Part of a small language model's weights: vocabulary 8192, rotary positions.
MLP neurons of a small language model. Each row is named by its layer, matrix (gate and up: input weights) and neuron, and shows model dimensions 160-319. Each number is 500 + 50 x the weight over its row's rms, rounded and kept within 0 to 999. Numbers have three digits each. A neuron's up and down rows have the sign that makes its largest values positive.
A block is one neuron, or neurons of one layer that tend to fire together. After each block is what it responds to, as a language model described it from the Wikipedia text at the highest values.

L3.gate78:587450502510515464566427483565531521541587571438512520401416486495437487464509429603460532542469517516420596496499532566483502421519335495621514489431545473456522465610598465554446516588473569413466540457463475548475495517433556535466557539482415544500591448474496480551451519489470425520462475422515460525557510408481534456587549498472602486565405548545487562550594538482521509505463556507476547531490509503432485494525588488506610496524506504587515487445512465494541450491541557
L3.up78:611475520544465470563544490472442425531546462493465479427503517446516445453521401563540521586558498485512598458551548576448567457560476531575542504475494492582479551521471525462490519496494466524417471485477494405447537450484526504420607468422479595413591417494527511472518565461569428536572520521499468586485491444522491448549521413497516464516510606515468493487523525528518434579427443482515487422510483497490541492496434511549507610593465576589524443423453456433572411356532567
Year and period tokens. Final digits or whole tokens of years, decades and eras in dates, such as 19'33'–2003, 180'7', the early 1980s, Middle Age's'.

L3.gate111:429533394496535516607470416530468519560554491399550461475450443536446460516502418573527518576506553482476425583559487567521471557525540487493529524532484484509491433579540423435460630485494477488394553449499457439544439409557562546542525425563530511437487467529493526452460500498458574477525586576589466562523455469508512523439432502553492451497499652552532437487484462534469552544508556477466522443491472514465474491443491573509451518523470487508644526446554480433409447561462525
L3.up111:450500448460484480536480461589518487565489511534626485457399545456531415531433557547466571411435593526531480505446505456494541407530577489503544570408476500529543491451557427506505506490491545490496464533501617505542503416578553494465517484452479589380488445636524529379482425476469507507513419494490396512456448456537495527501448418536460509446486519464429397523539422531445489506547650532537512494440500590391493520543437587461528438443427503469601535467615419496503470521541562
Foreign-name word pieces. Middle word pieces of foreign proper names, mostly Slavic or Turkish, such as the go in Yugoslavia and the i in Sergei; also of after quantities like three of, out of.

L8.gate53:540519491590495500529430552583532590420510483544447481502465499542528515531511532537486462531491467497584555528506609454481563484563603483482608485519573483470450531588537477546515571487473469522510486514606505565463552453483611414563448516449477572521500531478521442482562483531530384529488565511485377521499495437517418529538489538562481520539536544530454471487556468456533427492478493519455543480493552487546494518541433495518504450514546576566535447494515476636561401448488565
L8.up53:526527553501486564478419441435540498547441559469546418522492498502440503559549505536596536516512552437463515544441582499488502484500500470494522388509528531480461583475456486569459569531491567450511529515449465544460489456511562369531460459427571514530451550602462463466484455562520445489457531610502467487543437485585572540544498517561450521522521489513489446555481437579499433547476401461555492499530570451402438478528414559435540522415515568560469477532538431551514518501513567
L8.gate106:461403518470496514477505519603503443424457372432484515428559457636585520466542448667458517551501478405584421487542549535497492539552477472522473445394596473606514419416453517545476482429540513501568487492595457454535528504514486537528483498520466538541554513575490442451573518528442472393553511443521537483452453468481529603538529520494409454492516466502642557570512438590455472520549492455522447465526451511527441489492493513514511516474445555415459538553521519590499517526464485
L8.up106:563514496472447444520492603513524522569476518470513573489424552480580491481539416555443551499479471469506524604552440445504583482508410556547522406474508500534535573559477500541468432490452430374565459487440561492470534459430513581611521551436476552538461503426495506501543501442479530474543475588458572501459540485551537532609497441537562490504489529430430524458487524489536567571453454478408464549483551542501445580557493507542556514413506476509488413487395552558499441534489544
L8.gate109:488506494500568505365506454530504561499459453503494482526558481540459552564429555532415536543540492428465511471443550565561425479465475452526503540575556517444393459486582498553536495554516512567472541506524456530514501504483609436431487509479479557538525439557515582466560530591494405567461434549511475512526529475533382548437569459487470476513504447559487504488457568471537516483479460501434565520440468490499577530433591495515536532532520474639490499434449557502492527501471525
L8.up109:509519481477474476513613479449469480475598448482579487538475446560504506526469446585501477516546467467574551438493479507547413539493489433488546448470559489423479506441530509519578530532544518488383419494594510450412515470553406513508519465499512514486475564503576439505501449556459507445454542445567470436461492564499392502564526488512512456544534516546530555443433556503526553535459540484371595685391474555498476489499465600537624491532423384491495500533493419529572525486500493
L8.gate323:584517417521423408467483510676516538556550457513484431456506489518506432467480572489497482579502429315600533517515482611568544465513479480478514495537565568471467594505491525466450560437535553531512460540474498496417567467490458513482446531538494562482500379473551483424531532447582491536503483455513483552459572483537491479556500457469450450617525544546494562540603527560556436515522473489476533478415528556473520533516514511514531423414411487574464613483522472526610487439494557
L8.up323:484400481547452422495537536482390619519492444430371517546571500488533419598436476470543418547513539479547513548549549545437505520486589506452406456489662399594479448525430373432480457544497472525515536522551533538539501509554511486515633434504394581563499504520531499466474462408461492447493457517477549516455590490479455465537596458551558471506515443526478572433469526454587441517501540472507477500460521491529486516474492466537493512514442424487417580515497536510473504511497555
L8.gate382:540563550510432578541542448507438482567525452537511570545490550643461382461436496497541464562497513573399509459475469516489571438561519501535503472595552494549506431501426485515470443513463485492573590459517469539484411444500581486467498429439521511515567426481478472500452562551504419500469483505435583422468571521451509525580565509463518532511515512527490497477491463479609436477567508459459479508482463512517566491481452474582470554492442464610435461442548508471430432516475514
L8.up382:485585504507502521481454548409497542528497483524459427506554564535482515487506444573550410547547549466486654478534565485512435545440437543537413545483568527477479460547520481450485462483475550501536512419533616500484487514530506433505382495515499551503444428526405536584534473444485493513515468498500524508475447468538522594600482503532456489479586509508468536500569523430622421521545465398520535485488594489537624514522412556519531548504489523609529427451459405518598489512469539
L8.gate489:413541455511534482572518469493500433538448481518492457465494562521497452459537500523431494503468579465469467434528521538393496428466436431505451521506406478507529493435475548506505531466522488458479512433545508467454507509510485526413494391413483632527514527489378472549528543477573496471506491448494547484556454501525476589514509524495505516435532453505477593408445475509577451558486502520432508538522519497449506444578468418417541523440597476560570539533510524538473439429569429
L8.up489:582483591486518559419505483533499442528416478502437481468555515424454522564476436453525486473521478446556478526509469413544530461508518394559490472547431581506487477521379535502451537509528534459481506497451442537496537459496531433475466439484419529521524443608571585518577461457521521510465511639483543612563552451445500452403461504465495501502551533564499541588597552493464474420493501493509435349534458500498390534525433438441449523448519476462463515427568548520400534532453462
L8.gate576:487497513419437530545488508505413467483569449485508461415532438504495490524629474532491443562572484559502531543542556459511442458491495495582549461507549531485386445529434501432542524381555574455498612525459469448441471557476467516475459510445548642503450522547507447448389605482487423538426459558494579599524472539487540468522480437492490506520562546389532521476559520515557566549468553538520518435552474486521403484634434534459551499567496530550504527525528447578511577519501529
L8.up576:422585527547467479525492541433581463437520456435442454483488505437467398553501513459548447530451482512503478557578397515562545513491524523568490425457452512403493591439546483525541532474444461437455521469449526503533476400500515489630608530473487494570512451490510523608512447490494447460583544455458439429444535555535484501408427550483553564440458496521536591407505471516541369554472535526452484441490503586428491514456481452589527543574565553493394523424491503471420607544475552
L8.gate780:517541502427544508530507476392459495507587471378437496555514483510606479495490459574434528568481568517453521467483524532516496428608499509524460413492536511527509520507540407503561489445581490528531538556556515529534411451454561466457548429429480538559575473505485566448489481524538493434484427425443386466450472585464470564424495452445417558548459626488507496525583578595533503470464518483458466411405591498475475426542452579470580556487486550567478477461529548532456551480604525
L8.up780:449479577465460557511552517480531554438441453541467418466462481382491510556527436525550535517443433552518475529426625417489529464451517554505443483529493457494596568511441462529565506566406472517491502440562556390408533511545489431539495482538495528576511499533492496566531635452471456482429496479514541443581501535475517514446521527549482509442453543521475648519495391446547513576559534412488515405444548537448493523510510522501640459533506492485516518525340461544559488471508558
Time periods, centuries. Years, decades and century ordinals naming a time period, especially after early/late/mid, e.g. early 20th century, late 17th, 1905 season.

L8.gate66:511518515447485526502456438454547440462498535546520413464602454530517472495488369542526566629511507495490413482548460498451490488437439565405547559511586580564529517573466478462494502413558501514538497507468608457431544509464421489468425503479530539495505513391474443491454477559523514477462480517473432583571420492400473532547402556432548493490521534521521376499427523484456442496504538563488497435510451425444503559445507438447585511501496457518549470522513523469523456541521464
L8.up66:480597462439484556495537598563508522544548520496521470481438552513473450466507436551492462485534504485442553582472449566484583338435491511528533560518477519457575490513441617488456494509514436538445451548574526467547557345462564517580509492511592523424471565445480545492546494419523549461624514534464462436551528525453446434427502501539508530552514456536536469451424526517540568526486475568507461546459546377431504493403518472477510574529451479482450520505526481484464516500412480
L8.gate131:353493519510510474498478455507526475521483485466448478561503494469603483462601526438449549505453503538464432438460554535535505544533547523493486637471530455478395564524476441534454524499487580503460436470532425523478534447577471518556481496538512494514495532527543539522403526530452539395544415519523571501577380517477370557482563475536504460544469596470488440543517510555574475473425411405560539585454542402334490537470544438524544508543504435534632541474533410544496398465467516
L8.up131:472575541579469573507641555484483382552475475563516417573521404427546473482494559452482538576439578583569512517551539442452439518589508491478559524479481447506476533504530485439446479506494605543518492494432465517528505446501507447512379472568637490505591507602456455546441508448417532539530439516515629510536508476490493500422500414503397454557473501490547491581502482523461524448501598526541608532446508423388562507427532408555595393525453440472523579507501504446447471489462484
L8.gate170:531568513513533491458474484511409466499547487484491575598570438504605501490461483447586531500496480473471496621598591491485533539431578511426469493483521461510522494530506566623452494506526488476554511466473480484551494455556619423473440403560429491549481469499451575443543397540569526516480448408462490451451480483569502425590497624514434558487509542531479429521453473514580464533472522443533550498454527482522425487463502454480354437443539537445602544457482492459563442509549499
L8.up170:579426541463409480471441532483551493450461446459531579541490506538531508540444490428512465431470529545452432542548486477493406476454498576455535524502597505626470576564425463481446553506561507397542466527567465437496490484541507461501575461520529555376442558537510594465538522427453570571509513432589457480495592496519474497557492501402513505577492472564406492433460511445574488518541428491493509559354550561412624479490540498455519487432497431579527595417448555455531564506549535
L8.gate328:454450517527470533520559524501581560496476448448479566588502529512442501587434439430506484548551479491494383553527631462530450466501558501518560552468558481426575477495460497497552480463607567522467430538392507482496552522507569470539481453527518460448507522497459422378429461440525496486520492559492502431522393548469501570461497491600508516469553540551579534548518422501467516564460566578494505565460446502451528493478450518544508504476491397437494475474547465379514518467504530
L8.up328:464473535526498433437511446366459543427493425553426492534478455479460523387483611411533534511525523533511478492446495491467494474449438440546456524546435485433588517489441451428430506496541572487502477415537478465547476509488541545538493457472531601558515399488538483488530544541532594537545534504505560488492498413520539589441464594448457518578529499560547411542492468515446475509521501508534507545491549590477533545479515424538478499450429483444562469511586567508504486422416460
L8.gate444:438505553487545598491533425537522497472454464474470430466603446518586388548537464525426457461500485551466480545512476468460415507455557607508547486443555479485478502641502438470386452511519513503449431578462450439507490411510566405513469449477455456435517540592580522444579402542503515559503496612488475517567411495509526552542453483438403485557537556507558448432562499592470491466529515519472505541452564487524485506400552386512524425484431437503461547478534469472446437558544529
L8.up444:529497423571492506473497443529487492516512457544451575420528400570495434542483544529466474532474532445434475520548533466547438404477452517433532487597438462481513480573431548482469386509479570471488527474510522494475518465470482464442537478447527562414478480542493516544489497426466535545445565481575457501492478561441509543523467506412563457474516490539570394551607492425471472550487477586523526554388492499461554440381466497613560394591506411485514529548506485494546408556449516
L8.gate503:455502458472496494456494487466440490425482485480476501559538550510522430476522482541483387551461489501554520482470569403488452596616506548519472421582574485538502474479549603481507439505485469518473516587455482533545488557482564427463561421508540448485517512491374476488517529428533560538548568560484539544528403545594463526439435429521487477485519487483525454537546586429524488494522492494525520590448490507438542539455445461412508521428484573420554547673548446503526544507598560
L8.up503:513444419502508472584480455516531530487492561509538456373542554396598419539499453526518584538422515523452405500471485559485517471454472574432454575481481497436485546499501423514458514531540454448481536472528518436514530427488464546581453462523491440431418545499481495542479492449488493470431549448531462428483501461442410441445543540484546507466561546479506446438462499681521468489451421505554453462499537473492464420513556500525519430502428386410499521583478507425480549450638477
L8.gate722:438498426572442582465590518540498560499458580544433490481534503505581572500488441395500399591466443573464564461491477546431532490565471563422383478496551480543437558485619598410526506472478508434482447475541521511483489478515513539497462458507580532534490592445430511474416497571437459552452472465466513496539383432472587543498564542547457523536429517535539474546598440502467496480515469528489520541407507532481507471559568526466504448411422533521539501562481496530524538516502527
L8.up722:452501524476464481572495511516525475506510544446466614599484450473543521532470559557490509496459557495569415523450478554450504508520533524516548554529431541390518548488477463499423506485465498554537460572518402480574591542538538560518450474584517555429549648491395527450505438494481494492447471435452573471497459518513554515431525548589562503573399525558500486451498592501452573456557465488493474424510613481485445538440462529535571575518488523496544475470478433426491548527511499
L8.gate783:423560519484486490445574450481521452594466430416524566429519554507558393480508430516490519615482478542487422535471538543457498557532606516441501545436551539455519529484437504495523450474500501476383437463480456540408553492384505509581508476493459471531576475406484482505524519569509495409553505492586488481445564492538546590509546440540480483441458450522447399564470525561440543462564492488549484471461560468432539453482525514408563445454444497420556515503557440448411453503482521
L8.up783:465497499506537506585454463562495480510490447448521482568459530481493465489563381536479417501487487574500468579590580513431478468471592487522544499501460552471468479417422531504567489422569520529503374461429460434516501503482536470595499436475522459497487531493468469388507492496520467490479506484412519408463563468452491518528567710509468534562521460511448428432451452448537533494579418463542473514549457535480538488505460437496461406437450446447499370515355518483519455521497544
Foreign name onsets. Opening pieces or accented letters of non-English surnames and place names in lists and tables, e.g. Z(oltán), Gl(ukhov), İ(z)mit.

L5.gate76:453568559468526534452523522479488556444514478459463507560419489417474499571529466443583437590470531579507527549471486472559577421560509472537510400585501434483535479457450386502494507493469577519522453428597538499486569537471444451509502506562377527496503492438555499506473464528505467483532640525575465410551486453495504417525403473480409488490514382438500540455506518605496468502483450447540523433491525538514486548528521481534518540417459453484498528523491529553426479540490535
L5.up76:481571606537656510578572495608465463490553426562625448541521522492468520463456537508558393508480446539495433545503494471444343512483589529435473505532483504505497505436470514502533517476469481442523431473475504510478532505503486530442434604582451369567463572535518506492505510498480551495552490480489509527489506480516439413600571465496454528530585445472491519525454431510459541493511535518456520408489538520473497471537518500449499600490479462529532420527537516520517503501510520
L5.gate88:573546511466482371463458533568430539523556528453349544516542544463524470566480478444491480550514479475535530438559491467555533544456438521483506545519456535471529443539467444497484524445521586473474535456488411485538595437543490465425446529436541529478571549601528566470452527479522441581515379526522424397410436478426579474496488606519493489567526397558442581517491473495465492556436526521483573557504517512463446431565426481403577423453467561576387511507445439467419524462464560
L5.up88:462452433575512443534518495503535500430600478546480491406541542446409501567485465480494533528550517445521623503423410409457423506443544555558547541383494506477486471533468503511575481463484556500511432501570533404446605482537477614532373460500506643511355446410404454505475561467469490457530467460434551461458466560544494451416557497522511463454489595575536401458505532438457515517542519482532497489420565474534481465521538520460473503462501455468519491481468471527553522543529483
L5.gate343:504491445482504490433487556494444521624518490457582463443538517462510529561474460530567517490513518557503485503536469458488449524448460508476522469560486457468567487579469436501567582421492474485553512408430538442505582482539452464554507534595437537505434582531513409632518489522463441476463474490480547481491577543520521451445528529494474584501488538538459565537467456508496471460421532509609488503514461547488513513483436568467518482473564479494434491451403559599410558470482459
L5.up343:478465480476439449482544480426489558476473490460380527515528547381500399499443527497533455460551580391616457541457511592425438572468508524516465467447465485501466486525574566533491591520481455403570432461416509546493586478549525512606508505494556399495464513559508428580528538479448428453516475526484457450521588577628466494500465452531498498596416491452525538505495403497467478463553606556516504547555467512555418446481455479478499535580534580517498397570548424549399480434520391
L5.gate385:470500452507539470600452555496591420473460520495538460497549491432506604391384446531526508554546552422436467445462534488628457454530455464442493477531487541512463476572407536522447525395477454482515354440468503400341507498426530581529540488480507435444525560509468527495462585518482489565457471517598588465521467446470437449557494446468536528494487532469437516524471576492421606518541504546535458515541509463512561548435472525479494533485540529557532494534507470401478519413453431
L5.up385:450405513553535486550533669425572624497561607481486476451515532567477464579469448406509529480426514474451443444618517561568482437457508543468611512513475487453435509500537529542486490520519473504482474536500479411476585424477484525456547554551501467490519510587463557504600608487451439513463494544480578563465508467548540502575528528466482534638526524429547513500454605578532464550443465496481440420468470425561464556563541418444567388438340505505555421426547464456566489394397485
L5.gate479:476500537483502505505654555469443598476580493500491501504531516448508443464454602483455534400575446556457468490574525534533502519592546562457472473527613474610416518435472559544539486519482456476498465520463548437504660458520467531470487486538591521536545558510373466549495498544602567498531426491563465495505473539486483421504486471459539578559514485478547524444479456506416497562448524506476555539484484547492454495575505567541402565482399494538459524524518596496470440539493509
L5.up479:550428555461554594531468499604579537618472584442472511462460456512458459474500567580538500500541508453505534460553464539479631481474484484429516547498565559525525458543531403564506518498529527538583483443459578505527575381601498474534541427530505412500516523572486528444435460541430449523640623487471461520529561485498529411512509498479446392435507496454607461607583498409470493536537538471473512498549505454485564478509498534484476459530472451502509512382412605415527514560553570
L5.gate486:545458488434537427521479565521513508498589485451472505532603448496442562536579483530460468488574504426542440453458554499528441450531459472579489495571632517431581501535488453464436523387574529488365533530444438527616522539584480536444534510502446433486466479480481424509509607508576438530510536422611471507484532566555587510323495474485447467478479461591511417519395499412508519527471531430485392514553486562605494456482589463411520454475504519497378465471372464450451559486499462
L5.up486:510425489539530495525568481573553538498530518545428494545397457485516509515526485491497504474545464403535464425479525484487495539465557426530476465573552512406489435607502441549475550520397554444485551434506523508521511450467579550494560438514487469573576532536471505490448599543516519584469478464494502592478522620508486436505609478568531511447497456503534523574489486500487537466505485532599521445443453553476469483593482504441432507505478420406416583500489496480458557452511553
L5.gate733:442437409523467541500572472438436560495514511578416536556488492518448449569468487521466514505510509518495533539423469505478491513522500533499480466448572534466508466421300511551520514398479570391478516521517437423482513555555513555559442412596539549523498501532454494446477564559532482501540477546452542397553431499464590460529466543590568495537555593527585551566520471515481366494450576571454435465554433481583504423544482497403452423437455553539525452513494495426508534417576521
L5.up733:539502526559555572473532448545439450427582583510473487449564447469586560463542489505494531532445519445501478519390496503472564447435495470518425550496522427526482473530394447523615439586584536510591436523501435475412564500522430546482470477540466456485510508543504466559515587564491478452469546522522491407478568501554548486510500495606418462531563499524569544496443520462472512491435511605470534534518448475542429496559475544448508475461463454493570558472410536554502547429525576
L5.gate790:523541515427426427577542533499504442516584450444476525557545481398518457481521455572527449571637534485471532510445550571500371505484539444453467440573501514470443435527503575423510463568460627512503543475495479512394475523492498415563526423484490532446457479504444505425556473543431503472511493515435424378601483533478467509420490477467483454483495597543473498423555496495489499495550490454388537435491475537398449507531477540543481513465469592557443519467460594588454485518511558
L5.up790:541609370506439560592426495456535517518479493418565372518511441509426414532564405559457527563493479547471527480474498625504449478477441473456446534517534515544510558615511521588531457514508464552431408530525450566465503458550482480570459466473434503490484489422439489459508469499548407525559520544518463550466515525486488484490519540525501484437408535473490512433497573409506460428536478497514505539473418514486433408508445494440540470628468514449532470452532525480496587464485509
Ordinal and position words. Ordinal and sequence words, such as first, third, final, last, debut, and suffixed forms like 20th, 4th, 2nd, usually after "the" or "placed", marking rank, century or order; weaker hits on mid-word fragments.